Weights of a small GPT-style language model, trained from scratch on English Wikipedia: vocabulary 8192, 25.2M parameters.
MLP neurons of a small language model. Each row is named by its layer, matrix (up: input weights) and neuron, and shows model dimensions 16-271. Each number is 128 + 32 x the weight over its row's rms, rounded and kept within 0 to 255. Numbers have three digits each.
After each neuron's rows, "fires on" lists the tokens most often at its 100 highest values on Wikipedia text that the model never trained on.

L4.up1087:135167129111135136132132089141083153134080168131140168102087102129130105125144093143177122092087090102064160132176095168117152112115127117067095102155175097166115119085090185032110134109066135124145101142174043112165130094155112072149104136171148139139112105120110137139167146086144130153116159188137168045125134077138075102101130091133111126121117118135048126043088072142129125163166089125157143102146067132156156128145127120117158178075095099124142157087095125152109172101177191164156113104146114109124101129126113178102157129047117192113101077124111140141112156167135085125135230105152100131132123090195150149148099166172168130146128148120113138173096144150115150109069168095108175074151149132199113148102141118162154142105167048102139187120110084191159037114172070
fires on: " not", "ly", " never", " officially", " also"

L7.up759:142132114156073157138085118130105138177137156166136151098188085150107123126065141141147098088087107169139124111132137124126071079150142086112157140106129169140087177085119125116087168149151093097136080156143135104130154120143102138135082104088177101109144208130121085083139152069132142099134071130108170061139101168102112115146148069072112121150127082132135147163142110182090183143098103113156096204101105057139116106140086106137082123112128098131163096101150145130071131207150080161111108094160112137144153178159116109171116225110130109175130114124164170192142131127147166078150105149120172155058134095155128144116121104140114176165073171094152145103145118153112146140140132091122131135111125149174144064078089139115108075108125109123142114128081143100144090107151131
fires on: " (", ":"

L4.up495:102154098164067137126171126148126121142118125159135115160164103118148183132131119101065151056123083137145161089150086201062173110120183150098100128115119149116134125112108109154176120123114057082147106054093124081135106145172152140118117092205151133070128064138097112091073092099144120131120147142134100162133149122128193113131147100063158117136101079127089110160168124121181073180117127094152107112204129110166153125135160110151113161098085139118079081118128095160099097083145089141137161155070113167142119122063135126068136151128092117088161121088083167185060158138087108108120141127101089103082126120073082207093110157168127127126154153079122130073116101097132178146134220084057162182161110110171135107126053106182086160137102115159130171149141156096215068141101138
fires on: "er", "E", " single", " E", "1"

L7.up1083:126156125122095138100077154140093108158114162149156112113170107112157178137095164119108178122172119164110157143153087132164127170185101145168103127182153166149135208096161110125158183094100182219107139147134112162148108094096196133112102152139092111090082094144156152091104115107122142136138089174139186087187092137097138136115108169135090117159160137101137092165151103158072086199093131186054115170090102140136120102154094175130116154104110166078100145092106139067116129110186173121204112145144133156149132128127179137113101115113144131154084070125150106066088115163065143164158079118145240162129134127140074173177119140159100115151145055105135164144053125136124111170100146110062121125094088081127123154143172143126161066178160164140103091159133146149110162119159151
fires on: "==", ",", " not", " never", " would", " "

L7.up616:156154156148135122134165090140050095132112126161097107115195097125142136116136171103157122163071163137144095047159076127113164102114158083091124145160147104160142197111143173138116102187161084097109156161178159173131124175130136115104146134082166138202054077116165177098138126078088080103131158114162097126166136063154104076120072114140119137173181095147105083175084094174154146098138138167119082188187090184164150108121174139145141044102162108113131121133074114116084114099130111087165129151163077167162104128109142154142081102128145147156157147091131113090131112112095119101110138155177135138125135121164104128110107146086073130161121130157057159070137150132142106094093145192197125102136083096141113185153137120080135066117094077058175164159125122094154073152099123
fires on: " ", "w", " to", "li"

L7.up996:088090119116061110158148080123095106095143134110108137099131122140154088157129143094178090146088088172148122170104191147117115048161142143179184086167152087163059119147108135121104172142152134147126087140116101133192104148108137132123133093153106129071143145137193102080177175157094121083199108110142086202103187182130131145127113090147152139151102133090102114166069105161177165107097082117076123094149134128115177142097144112112118148136172152154118170116139142130080126167120097090169119133094088133138115137099132074083131096131123127122133147160076148117111109166098179118148139090055102121100119181138133125115078155162143115130152129082131149100122155165166105120130082120173135091091157177132189074137087109099101135149181068154059129162143191145164131078165123
fires on: "w", "em", " W", " f"

L4.up1380:182129158128115102133132102078173086155156104127141121086152149129161105110116164111127126089149073148165148080091109060101161189088123135131118146154101119112094143175109141179183190064109173149128107093158081091115106120153159090096126190168151149157154124179116159152118136115088128130135158143085115128097123157193197255148138132149162107132074124158177119130127160110123122122089138200090102082109129169131180162160130156110067111139073155167155156141099079165112170124146168170112096135099136103150070133204112117153139110129151171147164060124124104121099116123172141151160102123122115079157094055084151109134181137113156092145119054092146205182096062111124111191097198153114111119122103072107117140123141088095148101166082101147081123132149171141047084148089151
fires on: ".", " Ra", "—", " as", " \"", " in"

L8.up76:091158158158158112159165124108128132113074123108101136124176129108177131158177082124116154136107146176080101158100137110123185137152127100150117115144168173135102127151103156094099169151114140163078085140088121148121140057133169116128152120127106155128089111176128123111162142106213130168199110174128156124139166108110096138126154151151081142171205113216121167161160113107172144172073051098117166070169093141087179119091141176091148106195109186146145128140175176110151151088172116135148168119074109141150136093133143116124128116123129121133143187108154040142078168119126090112112148137129132083084166161135141175117111137116090135153080198155100160078116099098116160207150129141182160075103135122131166144101171120152120142119154124142127170160170128147124117094143149
fires on: "H", "W", " H", "w", " J", "L"

L7.up130:172169099172119133155132161162159126121156123091115130058132116126088118136113128140079197060125075133064140118142167115141198093153091106140137145158112134178173109087152172113075126147082130107183161142125100137127151083103169138107153103091089160178061129136063118132104141041122144094125162092077108146174167131132161179106119119124100156124075135144104226147148102122163093132138111136114186054126130146092062135137149144117052146149091159111103093138126105141111134106145150132119106120097154172145049148102132131152137105100111148112087105150082117169151139055086112100025113078139084140144170178105170146054138122099165095115090115127121117121162073169089155065144127139152068122166122133143118107120102123106148139116160127136102124114108175189116079101137115
fires on: " for", " of", " on"

L5.up1026:114119187159153213106161191113083105101179105046092137110126160142115069083104145162101095119170096129146109076079120123148162098139127128154203128110114131140124104134181163027131161152158134143174141225128144141145140108153096112107167128108082099121147115107135110120075120211106162116156159140137142175148141142110149132127152157135156059132082084151123109151161134099156168173123072107108129103121080189140134111077061132163124131118135126135181109094149135150092126129106193145048146117073139160088083114113117173108071091134125169210069155110118129123130168134167140140062133124075151127146122174164089066160137130182178160133106101081144083143114133150146130156097098097106143069159157136117173146179201108113150137151103063143154140082143129128125065175116101
fires on: " that", ",", "pe", "f", " or"

L8.up1055:105141165081225098135160142149114117131140092119124208084176132066184100092101135099150118174085117045084115104072068171183175097162125132092159135142136125116172158132167170094146124164117179083166117143086120145071177155133137137075116107160161139123065090097123119139151085172185178105128130161201099092109128123166166135110172106162154138155089113132118168094194143138164161168125130172132085178162071113119126086130076121140115164101124125107145160130147136134163121151173114163076121152079185121115112146137139180118098081085215109118133140124114107094150129148192117142131114165125114153167149160118134116104104157125127185124107101155141155130127103137061114073146153075145171141116165142093130153152139168103106108059167125124125110167179135170106120134082150
fires on: " as", " but", ",", " that", " be", " saying"

L7.up1415:157141117137078168111150105136123092101086144105142128114138109123138101108207170147082170099120124128143122128134179137145110165115119152101134129107137159115134146170141108115074111124164117155190119054118124100124066138122118135156181163134130126114110169131199132060092112148203145129118124136170078163220161130078097111088142183169157107065095169124149112149189103129156158099141067101124147166126054145114123122141165128148079127164064104209121121077122124095099106160088169119081119154155131171094131150118121111151188182123168146094117081154160161100124119086112140104135095119115125106163120180108152153151142113175177101074155182107114177177152066114162146104084075125116125094106165118134165161193144107174144125121182160121113119138115213115164138182120131
fires on: "-", " |", " of", " from", " by", " is"

L4.up174:122121137178058085131106177176109090147151135165082187112113159063074147103137159103124084174178097152120120118104118179119140141125129160062159108130164140146129167172085144172101087120113157135158169102124130109069171127138154107135118139091144076105185200125057113099110122144130132141125115119119148116116076111097160090110134132150161220104130133132179150139071101098206167132137141089145135170139109183154137142159102147110219111133098123080136135153134074141096100128111212117101123148111069161132113137131118053120112056105081176121098090133152102133113078152135090132158132196141172167086153090178122165044164173099083182190136167103214125147125120136172138095108073202159188223131069137178138121110109108116136154108135090122199148124178107118178129146129177
fires on: "s"

L7.up558:189124068143120123107086125093110140140157131152198093242154175152129111145128095167151155139147068077127100161086139128160070091159149090097073152133120074113141186141155148063127159087187143099139178161116107099172151104076124065160165103082090136204153065104135153117128147135159107131160174156151112132140153140126171086168090143104098091112128087124147169112119123130190133136126143090098155183081160159111140123128113152172138134136126108184156122155091085099140108225089154112085147136102100176145140145128144152166133167120112171142164135187122116143067172151152159137144122148163147137134166121064097121168144181169122116159153126102083150110196124185122120103129124116140119088118086131160103180171115096072157123181083144100090103098138192140127168169118084
fires on: ",", " a"

L7.up389:098098163164150103097167158197129127073172157174117086119103155142090140078135065159150170114100160159108140140175093140114157131149096138131117120147126127128075114124160144133105116091101162144099151134157100134145061111148162164152129119064077117133156179086119132122082175153122107090127153122169159102178166105100141111167108074116114156110121059076076136151092075135114123148122095188108117205137149133095196120119084070109105108116055148065122133132143129155157141144141090128130094174097142162096107167117144164109079117110138141195150142101150094049105112125108140139117163088081033148115163152141129180191148151182160170118110158141138122123127168143136099121157123131136113129102194118078132177168148143141147153086144209126215139158154130118054148148147179
fires on: "\n", "===", "==", "}$", " Championship", " Cup"

L5.up93:152146139130090166098094125123086127196155136116151142124150107089111079077128146077153145145050151106122076125085109089099107075132182128127111096184101121109126140132148109100149119128120124140129135119088135044209180147136086134085136143145096089127118101088120107138099117150176123158116107166124168110113115095118140139118137133136117097175088073115153117121167118092141136196210146152107171157095122162144123111142138142140075133063130111110100116157072097111091139135136054169139154170110143146178191137131133094175175115040155115181116145141131155098117138105112124142132123075181161131173155188077092157110115122102116141106108123116162082095117161148069100117088076145104125114120129185158155074130106132096150179153168141159184105116155119058120087109117129
fires on: "s", "ci", " most", " less", "tro"

L4.up39:124143154117072106132122124110108164096132127215092122148112105118064150125080153156108132133126124154136024113132163106158107089153103151105091150117142203183125160080135144118163134186100141117118107153103111144102150150152094077133112100121166130117074180079187119032139161099129104090145136148137145171140158120139114060111145125143079111173178119121112088158097066139118136158171076075128057142121111145149183140079122169180138036149073159156095121108106198122109143167072196111123141136104181115133190112176091154163160104128075131171143142134115079164119122103187145114096106143200178091091113145141092133156147095110144146139099135076147148065112172128116112115080117089078109147143149125139090101134097144167175103135101139123136147142101161161179089164091136
fires on: "'", "in", "2", "w", "8", " ("

L7.up502:144091060133112155146066152120152066099155155114177198133121099101106171113076150130166135096184103165175171126144131116121098110099121070136142132076129148167167169102105138127091122127122177157114127210110146129104179096107170142078095127144150208198155157108116092108156107174136119102166115136083204082137136089158056130138157118083120132176133039149135108150156131086103182114157114129182175141141114078129106118128137160129120079084123132133165119126095099172109156151082172230188196155143098116120103113098184083128116137152140094101141141084136124125147120171154096122140120140172148109124167167134164136200058109114127177109136111097110165114105068154083089167146117138131120100094122154157159164076186131163122200100144077144143091146106145079176124148128118
fires on: " ("

L4.up987:175139144152120153096131093165156159064159162111075126162113143165106105162083100163121122087156178144110129089116135124161152102099131166123103087157150119132125135105194127047137154098130105180127109134112130122094147106125151133108142076153145113124108146078101089147103130095137155119112128113113084097179108148106147085167137168107111115156123040147086130112091130109119118172129117175118108146146109128069101127127145077126121148082137158070077166121159084087106127068179125111138155110121113086185092137136132142207057149153128137138145088107135178115107141191097172095154133101123190171064124138168166122097099158140215188104120141172113148125127143114171143163138112106094112098129110157180151119126121115165090084162132202142143120213090130123072114158149154
fires on: "==", "\n", "==="

L7.up234:189132123121094125117116158099176100129191144156143143113133097119085113139153108145123153154190146138122161123094136169216146084124140168083015171127158162135124121175123161086099158099095069136063119118083107120151101115118137077209091144170101081147179141154137083131133124047178174141093122110111090104144134116106108176083148187113132141107091159177122123097108154109137172116103086144050104155192087112141140162083169190099155169142128127115174140079155127124129117095178170115164104186125110134146159158114141162148160143127183081127116096137190150065142126082098123118148193112124181142133187131097180180074156100126138135127129142070161160113094150139179099157160114081145083098178119120150180160125149160174071111162202144133162147127142186098065116136103158
fires on: "\n", " P", " in", " |", " of", " ("

L4.up45:144148120152099112097149156106081109084130104109157139103080164151132088125092181102183137097113175157085129135168145134099090175151156165146095151070071092117097123168132145138075114135108151097176181120166137173158112126124140111116146158023140141092105172129133174150179146104119106106172173135090156132106136121152158135107131144168180115140110086105120138157147155135105160116057178098115144099094137141193159156093136119121074128119159120122152110155106119134125106120117157100156117115159078141123054133149056180138080086151146069094149116110153172146123170159117164054143017094102108123160111124167145148158132161139158185109108123084149142093109174211151133140110095158166127070093132151095134109158155086106121130068141130181105170107151132135096092132145146
fires on: " of", "6", "on", "9", "4"

L4.up1432:129129103148115147124164152140093128143146147097102130125080175097155088164124132102107096157198136177130135216194138117112092186194086183145115101116093154117148116119106077125119151150111134197135135083166115094111140109091166187168107115167101147136144178132206145087161110126180121139112124133146172052135146133127084157121086075080115133130109102098173183063156106128130126104139104066109134101154138159163107046135142118148142143128109193103121133119103153141132159083112100180151108166142089158139106164148151115180157116099165159139125144091091087123131150088078135125117133156150149091089136195131136110174087142152143075115132135133176116168161192180154110117162117185143185131165135113159067129091116133131129162182116088103170160093143066215095195136089081
fires on: "%", " of", " or", " Mor", ":"

L7.up583:096138108165098176175064086120109103074160149132095105125163061159147142151145142156096168129082157111096175179127134159095150115090141123101116122091157112133118091108102098100108082126148127111085149185030072129161097167098086126087148098138169141171157164134137102105139160111093118094185113130078136101117125165119179094144137143113174131108134137146158158115203135102129177149108113122078116073078172117102121139139096080153140180220131146127146145131103120177125130133173142094107197154105126139150068098087115146096111133131154120072085143148156104130175080195156130112093086171118139141139171091102144099126102087136146122108184125193125134112136102157125172166156122142134126105076111147088145136163107139171124106096137101092100128130109127139146115200122137
fires on: ",", "e", " area"

L7.up513:115114127092127109115113162147067173124142115122148137153145135096141119106091087090162072097115144103209098122169092148209146141111147136144124118148156160147075080073146161164093161144175111124123116180149124146105188105198112108094139137129116080129115134117087085160161122132145106105120098144108150159148108119121144132106104109122140109033069126144127173116097164118183082128086126138140162125180154147101153116129127079133050138180090142116139165116155122160140147143192104146096198128110069114101153116178108130071106168109166142124200084150084135154133115140111144060194058125118170099111106150091074046085095112102166143116103101129125149176103117161130087152172131153158126056118135046123079076110137097196119117109146124139067103151114157100089160096074146
fires on: " a", "ing", " is", " G", " A"

L7.up140:079077097165159200117097155144153163118118175155092119099107121148153118116105110150148139090160129080096145119112138121126133168121121099145063088110110169120184152104086052132113086066111056158108162131093084109162177165103179161109156095180149111086146057120136133123129106139089103136114114176194093193142124128082123140126165126092119109130076172168207146172132094096177102111135118132139151146061113180173109160144149121111166153096172076112101119141141094169051152141088051095127150178138111114123182176136154130138139085130151154189144122094083146159140154111093134116117112063131152134097155137098126092170068148122120126136137153131109150110144182127119121102145123034172093153142152180102108117090075122107206151130141090151092127090156062166155107144168149
fires on: "s", "0", "g", " his", "5", "ci"

L8.up1471:129116131074116116089123105175072092117074150082076140119156143160064150121142080114135170129129034101154132120145130136076174112170133110059142162126112120163197166098136189084109157142105073136173180086107125157155144090088162140145139103160099136213123097162136186090071116109129188136132169117146132123207089086138103107118155058170081134058130089153133140107137051151143068128148128138129172146130160119125108153135138072096104090117142150132148080108127173131126144102160077142171117170142138144134083126142121176117189112163120145133126044139090146099097121120093069144114079042117103154123142097122129111114138065149142117078186121131205161157103050159088103108155126136093122132091125120142187120159080168143116183092140117104097189171052094155146129173117154
fires on: " of", " on", " "

L4.up801:117208074096127135112115080109075107118141091103099201137107135135106131145102078210081144134151081056102134142142123186164135125129083117154131094101142106140146182127127103099167124114117065161115156128133069174128100124168125116113160115133146173129163075143165080068110149127149126113083104118108140075160144169180087131158109121177055128118147101113095151139154055121179087130116092120149164115123131074132106118105155147113113153103165131093048122101133120070139117070204192229099095150159122114102092086170128113142181159100137125107106085117121153143139133117130097141151098123139134082082184102144140135147128134089152107096129190163127163139058107087113133108138148190088132086151141115127089100107061176054161177172099208132189090120111107113073051130139173
fires on: "ing", "b", " of", "un", "sh", "tor"

L7.up656:107119101114132101158125152118134174128104126136160142093168081127145123114165113140115097118121147137082085171179160133124138041135137118135149133130134116167092117161137083118142173097095154133156096122064102154105121107112148164156129118115197128108123169177114160101165135091121158116126190093071139083165153153154143116157162163033200096147132119112134124112168156100154172111121121173202151188130127072093079142107088167144042134117111123162147094103138133136137124104159136161166190098169071167104144190134142134141079110170139088190125108157163096134106102166150132092119130109105130117177170145091122104136103100129083113091128183095110159119149093177184123130111128107100081087122123148195093095150146146112090113105179098154142111154139183142150160171136108
fires on: " (", ".", "3", "2"

L4.up765:150193124128136105179092100104039157133134117165114146201050090155090088087103112100111141147132164151148123130148099091149195126084157160099110154180073139130087099134150146110109117129135160156139114118070169079114154137168087157167118091106151135123131124136150115131134130097147165121086095193148152143111151121177111111107087123092119113140166112138121148098196156116131174134073159165109144154146141101137112148093077105057142194126083134156054136071140186111082093173126168164158118105165098112098132042164097156106052156134121121150120080124073156195141135139202195051150116142102116123142157121133113121104099149097122157145111087176142142125168171148105107150167116097074111090162120126202083112140127150172132132091137150162155128187141090146105116149130166
fires on: "\n", " (", "k", "ul", "cen", "7"

L4.up536:103069123123142115122146186097166141135141135093098144129092102165119140131118110142206136163158115125102111097130133142104113174158104100087130120076110168117126160117111087124163178134140140128131118135131192113131185119100121148149186108102064190030157168073127164085076112125141088167137094149100092102104103079132098157146155138067105143162048189066157153114147127149106164075096073111165135137069168162165171135186114147060127142032144137171126135088115134121112112172127170179145179133125108115153130107129142131086144140113131122146113153058124155126104126131169108104070087119100198155051136171120113150140120131102120114185156174155181115194105133146138075074162125195105122131132124095151138158117110161078107152152069082198136125158136080130083155171101109
fires on: " known", "%", " of", " significant", " More", "km"

L8.up1310:106156111210112119087055041127121098110143163169139118137161089129138129143166144152154133081127085089142128138119059130112125115107159166026083094134100083099186164121095118139176115087130172158190088175146145151152076134119104096078158096153125095162095091113113119163140110111120155078144140127192181157133091101149218101141097091165109117164141147156113109111070174070149104089147093103147087141118126103148129125115168159145126132095118162133163173123147119150112138152172100131136108142184099164143139092086178108146118166138169073066153093158148116125093112092180063095144121129115102141117124128105111143112114161128100172124090070101102159189147112103158118094147110136091187121131161104178146087096150108198142122122101154161110158137084103126125148115169119
fires on: "1", " A"

L7.up1186:171171188136122133152088114118065115127135139171093111101125138098073139174125175135142115174094104145158155125122088108125092156128126142092077201128124182128109113166106086142133171138114119128081114132128143114138169070118175131107157147106168122117071155114124158096166118099158107131104126162156142105120142110147158078088091109192164200157156072092137082104087091062131154144145144102143143201097086130159137093157084148119182093114153155119170167122169110142104106118137082133079045087104146103184132133155080159172185151133161110137119135116117161144067147136126135146094150101152158149127098126100138137164154152120074201153119091122067099116123134130178125085166073119106109126106160113172118189145189162143181157116124121115090118175150125096164121072146161
fires on: " the", " to", " over", " ", " of"

L4.up194:156137162124127149138155125166117131146125113118178123074181137135188134110116138120112093177091072198161165112110133083059110125119093179105099084084198165117121119114162188116138176138134059152067107108086103161141152116125121101142104072140171145140160138074106157119117133115138118112135188105182066155128168075141163186129137113131171091151158124141142134150133151130170144136083107108111055104153084112151116131072160142122128107170118113165132121122090119126121164126090133155089171136081143118140122079149120183052101139174111156082123131153097102099149158102188148096106164081101196056144144129138117177060158102063127119131159139071185210177087133163116101122085111149138122146107088120141121090145104130077170106129097126135189126095168161115110145120121118
fires on: " while", " and", " \"", " as", " who", " but"

L8.up1465:140142126156111129167167067182128103120130142099146124160160186113171135072112146154151134167128075118117062168155115120109215089168184118103122107097096137128148174169123127082133126176098081109083117169113096075151155127129135086137097154077154111120107097107146110114115170145127145195151122152161179098085157078128092181156157118098093143124203132125167152089124147166182154073088112124132141158164145172119124150137127108142146109162090140093169109128161137090082120164133229135132163110116114152108141066117117167079147181136148107147073066189110101141176160104139113160091106143120140097175181133106118157125119157152104065126142121156099146109100111148133142121136085172188162124177095133122115125075156117153191138124207073045043132144110153123190145116080117
fires on: " each", ",", " inter", " a", " that"

L4.up941:039125103191127146101128095117127148115134143101116170157177108147099127130113150167087085096131116088103129182159084145102101119095089174117190088120143172127174141103139093101101097091097200079178145114151140210096164152129068115124129162146139105112134107087112102136135084118178145146143148100150164097130133112101128099092106103100130097110110150133097175113141132106152152130137149130152166095159116117114100106095169101123123116122128143120131169157120207168185126135138100138126115098145069097140119087097187094121175178082221140055097164120134127158153178091111095171115155079115103108188128119080207127156045143116149184145125141091141114132142156119179092139118093140184173082143091109157057162136179113182159133117146159137149093108167170144094202109141119
fires on: "A", " A", " a", " Am", ",", "a"

L7.up370:166127128097145157098112093084196108134130103162078044121095078161151086109163154126115171075108123177074139132143115179145186095127111203112068074190156105102069137173096154145128111153137083088123110122172120079168121135134120141144114170116124125106056142136118156138160160066130096150067148121119130154052107147133091135131082118121198139109120137109144106106106093027142229148081106154103100126104154126127175139092173175078146149158165154121116161111118102112137116179174132126146149146157079135098132109075131141141080170177108113074116100097087117063147129115134095092138084155134168160133150152139140179115160160120166180088103161087152147173156105130170107157085123058176135130116143117151157109138159155115135128135174155086089107138134199147141064090139115
fires on: " of", " in", ",", ":", " a"

L4.up1419:129081149139132118176111096162147140130120145123121106161134078122166123152141140174148123137147121128114071178134184123107130082106163129125031149177131166154045111119133147065141223151170177065131089133096066110155149127136186121150140195083127128133148091122128168082097151161129102119154174138154149066157080110089102095136108091036137156127191112114094118160136116169135147108098159113163144085079075108159090118168138109171142172158118100128161143101171149152161183129162173113194111120121136177146163143148115148108096134116111150131130123050125085167094151162083087150145083110190135094168072143142165059111148129138183145079120132151124102137129140140109159041123152179069163059114168082164113104150082035164112124134143077115180110154175110156141147126195105
fires on: " not", "ly", "t", " mostly", " only"

L4.up1374:102070161182102077171089123163124060119122144163096125134140164148102134122170112176181118155162131178146110106125166135123108196090173155123141075146118117041096140084183113172154158087145109169111090065153142111077184161154093073115130127128184087113157169155127121087143084090131109135146135126159142116136112083099123142136136118156152149172133165064153129128105091079153151032124139159114144113183150123156096186134170163165112144063181106123147124151105101114145149146053141106163093162085118132134159146190175082087106119124151138160097092156119146111096111110121112119056135164148186144085151139101154135057146162140136165128122192121132120123155103142108134159074097119145146118173099106173122172079086074170146096203109113155150115151113095189069105161099172
fires on: "s", " children", " others"

L4.up644:118133075084137139154121116187115146055135195187171073183118098127109104123143107124101086077135136104098098114136095148137114123162157107083161049121106170095123028086162097114186145140188103164149119105130157129160099162106166061121112092132120127185113096160134120096151131131154139131054192163143108129177109159123108136142131161142129135129088110170104095156129138126082142110216074136113138106125169134112099118143122138176104130106132168129126139227136113095143154159120142146168160049128133150101077109159165135160147154162114162148100125174158159144142142112179091035115115111070128149117091154133122112088112113080153152115175141130139129043148176132148123161122127147138138162139152132091181128096166214189113085221112107122176064149159146131101101206122214
fires on: "\n", "-", " as", "2", "3"

L7.up1441:112121130136102132109091181111097106142154140101086034120138129145168100078175113134115101147160151169113124127116137110128172084113122118098114106088236119121097081096127058125103172124101107059122098069117141105117090136133103077164153191115125097072154103119134131118125140111176135098087086145094117122107090172152192185053100140109083097080146141112138108078071108024102160167121104090120138105108145190089155119150157136092103137170138158146073144104146134074133142117112127099124136143136176131068132159112141120197149100163119138119045123103090138084176103155121079122124060136131125154107194116168194102128161109059124163071058118109132126113104131135129127088125123154122168139105149154157175127191158168122101170131175124110052194137143169140104092166119129
fires on: ",", " in", " of", " to", " and"

L7.up1204:163086114149148130172125109167085090094160142115211137101105094148147124148163188096132083094138103146155192058154155063122174065168137105146155107158142166130151068099206098082057176134135126147163181177146120126106128136090156090165123145117136166149117139148131121123121140158133122089120114078112141066130090145128147164133141128068101120110168068082093154152192156128131121116139149091143132106114154133115102187159063084204068117131144128167172159090130145148067100127082115152133175175110082119199156087169086135129086132113073129129110121130110086110149191153146145078137104135118116131109149164076163097147136076114159130115112137074135181119141120142105104112130155142115130119076090136138068207134089100115114156113094169113100058114194187144132092173156143
fires on: ":", ";", ",", " ("

L8.up1425:118161152113131051160144130183084100092136140150161135122127144120118151079168136131159112113117135124150075108176144078139138146092135179112162099079197075095127082137145090131062110119101108145084100155105090112094100081089143195082083162145196145105117073104190083103124145117097065187067152108135070124109148129164118087095152086098084089109155045120150111154078105085133121099084089132084122108113094163167155133125188134145094171182106107164087127118142117159139166186193155137075152111140125175190125108079163137157179125143093134094153129110111071134138145133089096147127125025168105116131117172102112129117151097105161126120166178098103111117166078152130080133149125094106197152120102081133139109118129075133133110125103137106094119121122118107102059149145148
fires on: ",", " and", "0", "–"

L5.up241:159130137114108152160147112130101071151125176202093114122119109109155169160180142096078099146079117139158158163096144103141123115137086102098112075105105062100122102156084114131076158101107095157134106092166137116116148095126107138194166130130131105191138150149133141119137096165074154121113202109160139080157133201030106139167083072069117156170117096097171139082105091110123117118105128110081139181101159117155139173206182098141140159099103119148099105098107192198144163056136149195168157093131115159129162162138142157152116171100133113145169136129142149103131126091129145084143123094149089090111134121195102096103123177129071155082141146100191131127171048180128133089136146030058132091132128110145141134062104170123142165147128137156137139143131160131137097139147140
fires on: "ly", ":", " of", "tri", " with"

L8.up1290:135132098127136121201139131150096137101101115132161163134106135128179141110145113148120110136113151156097132176176148119128109136165083101121131127126180098114160092054091120122093123161161082127111129108155197105117108116092085141107083063151117169119163089101110118071116147113134104105151115115050196100171105142131082089132137154106172090116123135111159150190131128172162160219144128119113160165084123151145120180083138078138044161180157135154178109122113097208068109192119145168095159138130125111207165062071164139129137052103132160086119117117136076098149105073067094097103058124105185132062151125082121109108176116148168123118185171090148116175167103143127098121151144128072137120091073143128123126197120101118142122150105064089130163141133170140127069177179090
fires on: ",", "),"

L4.up128:120072111163196175042123179104123087154135092097128155126159170167132176061107100149113095116110144107135118093118066111101118183094110146135112072128115124152153102085113122079123145171190109106150098206176110166162103172113130125118087091151182119119151097112162100118129124103162105160120113113140130123137139114091086081065165144102125163155176139130042106178133154150107140109123110082162136132119115144135149122107124083161118142114104098142099092119049115151106114165179113194079116136124155137108176140123103119107171110061155117159117138084126087124140197161206104118046208140126136107133171135152106165192115157054162132153146191159139131177100141152184136141113143157145099074101097143112152148102142094144115101080166078201129113075090141086126105046135110
fires on: ",", " that", "ph"

L8.up1427:114114101118099148084154153104102078167095122111105216128117127150165106151081151149091109158143078104107144109173126141116130099167110104130098113164139178177124119038110096084110194086068121084083132100152140105126099096129192112071082145142121190119098097127110149146134139018123087119100127114104073145151093176157138173136170156170165136148107142105051143139133135129085114149123117110128085181157177122129073110142103138110146131146062121132044127151036185122137124161172148098133123131105126140107153077080152101119175120165152152124133147103163151198120115138140140068164174138135092106107110149119083165103178136151057165171153139095103129139119136122114179102192102073182142142089159145156123135094122142164149139127081153138144106111159141162171134075095174
fires on: " E", "E", "8", "e"

L5.up305:134124175154146141128164094066129178088114176154141153098117090133141182184070078148117141147155050102125126148136161158134143112118166155137146143133156164105130134106154124162132091085167081109184103152087123146122173142143089125092149101127074110086126116122135091125101128150145106134050134159168044099167125109152099153048138141144109122101126191140131116155157139169138147129153049123188104135133152139124118126125153134082112095119145126119117085100176117062124097089134123128144057149164164142107096168166204083131151126104129112094138124118147073076168138120186138106093119145130145137112164110079147142179087172226120141143104134109129192144091149169072095107163122162112143110170099122098110163186080163097154112103176137078115148069092095119101140110145137
fires on: " to", ",", " but", "ator"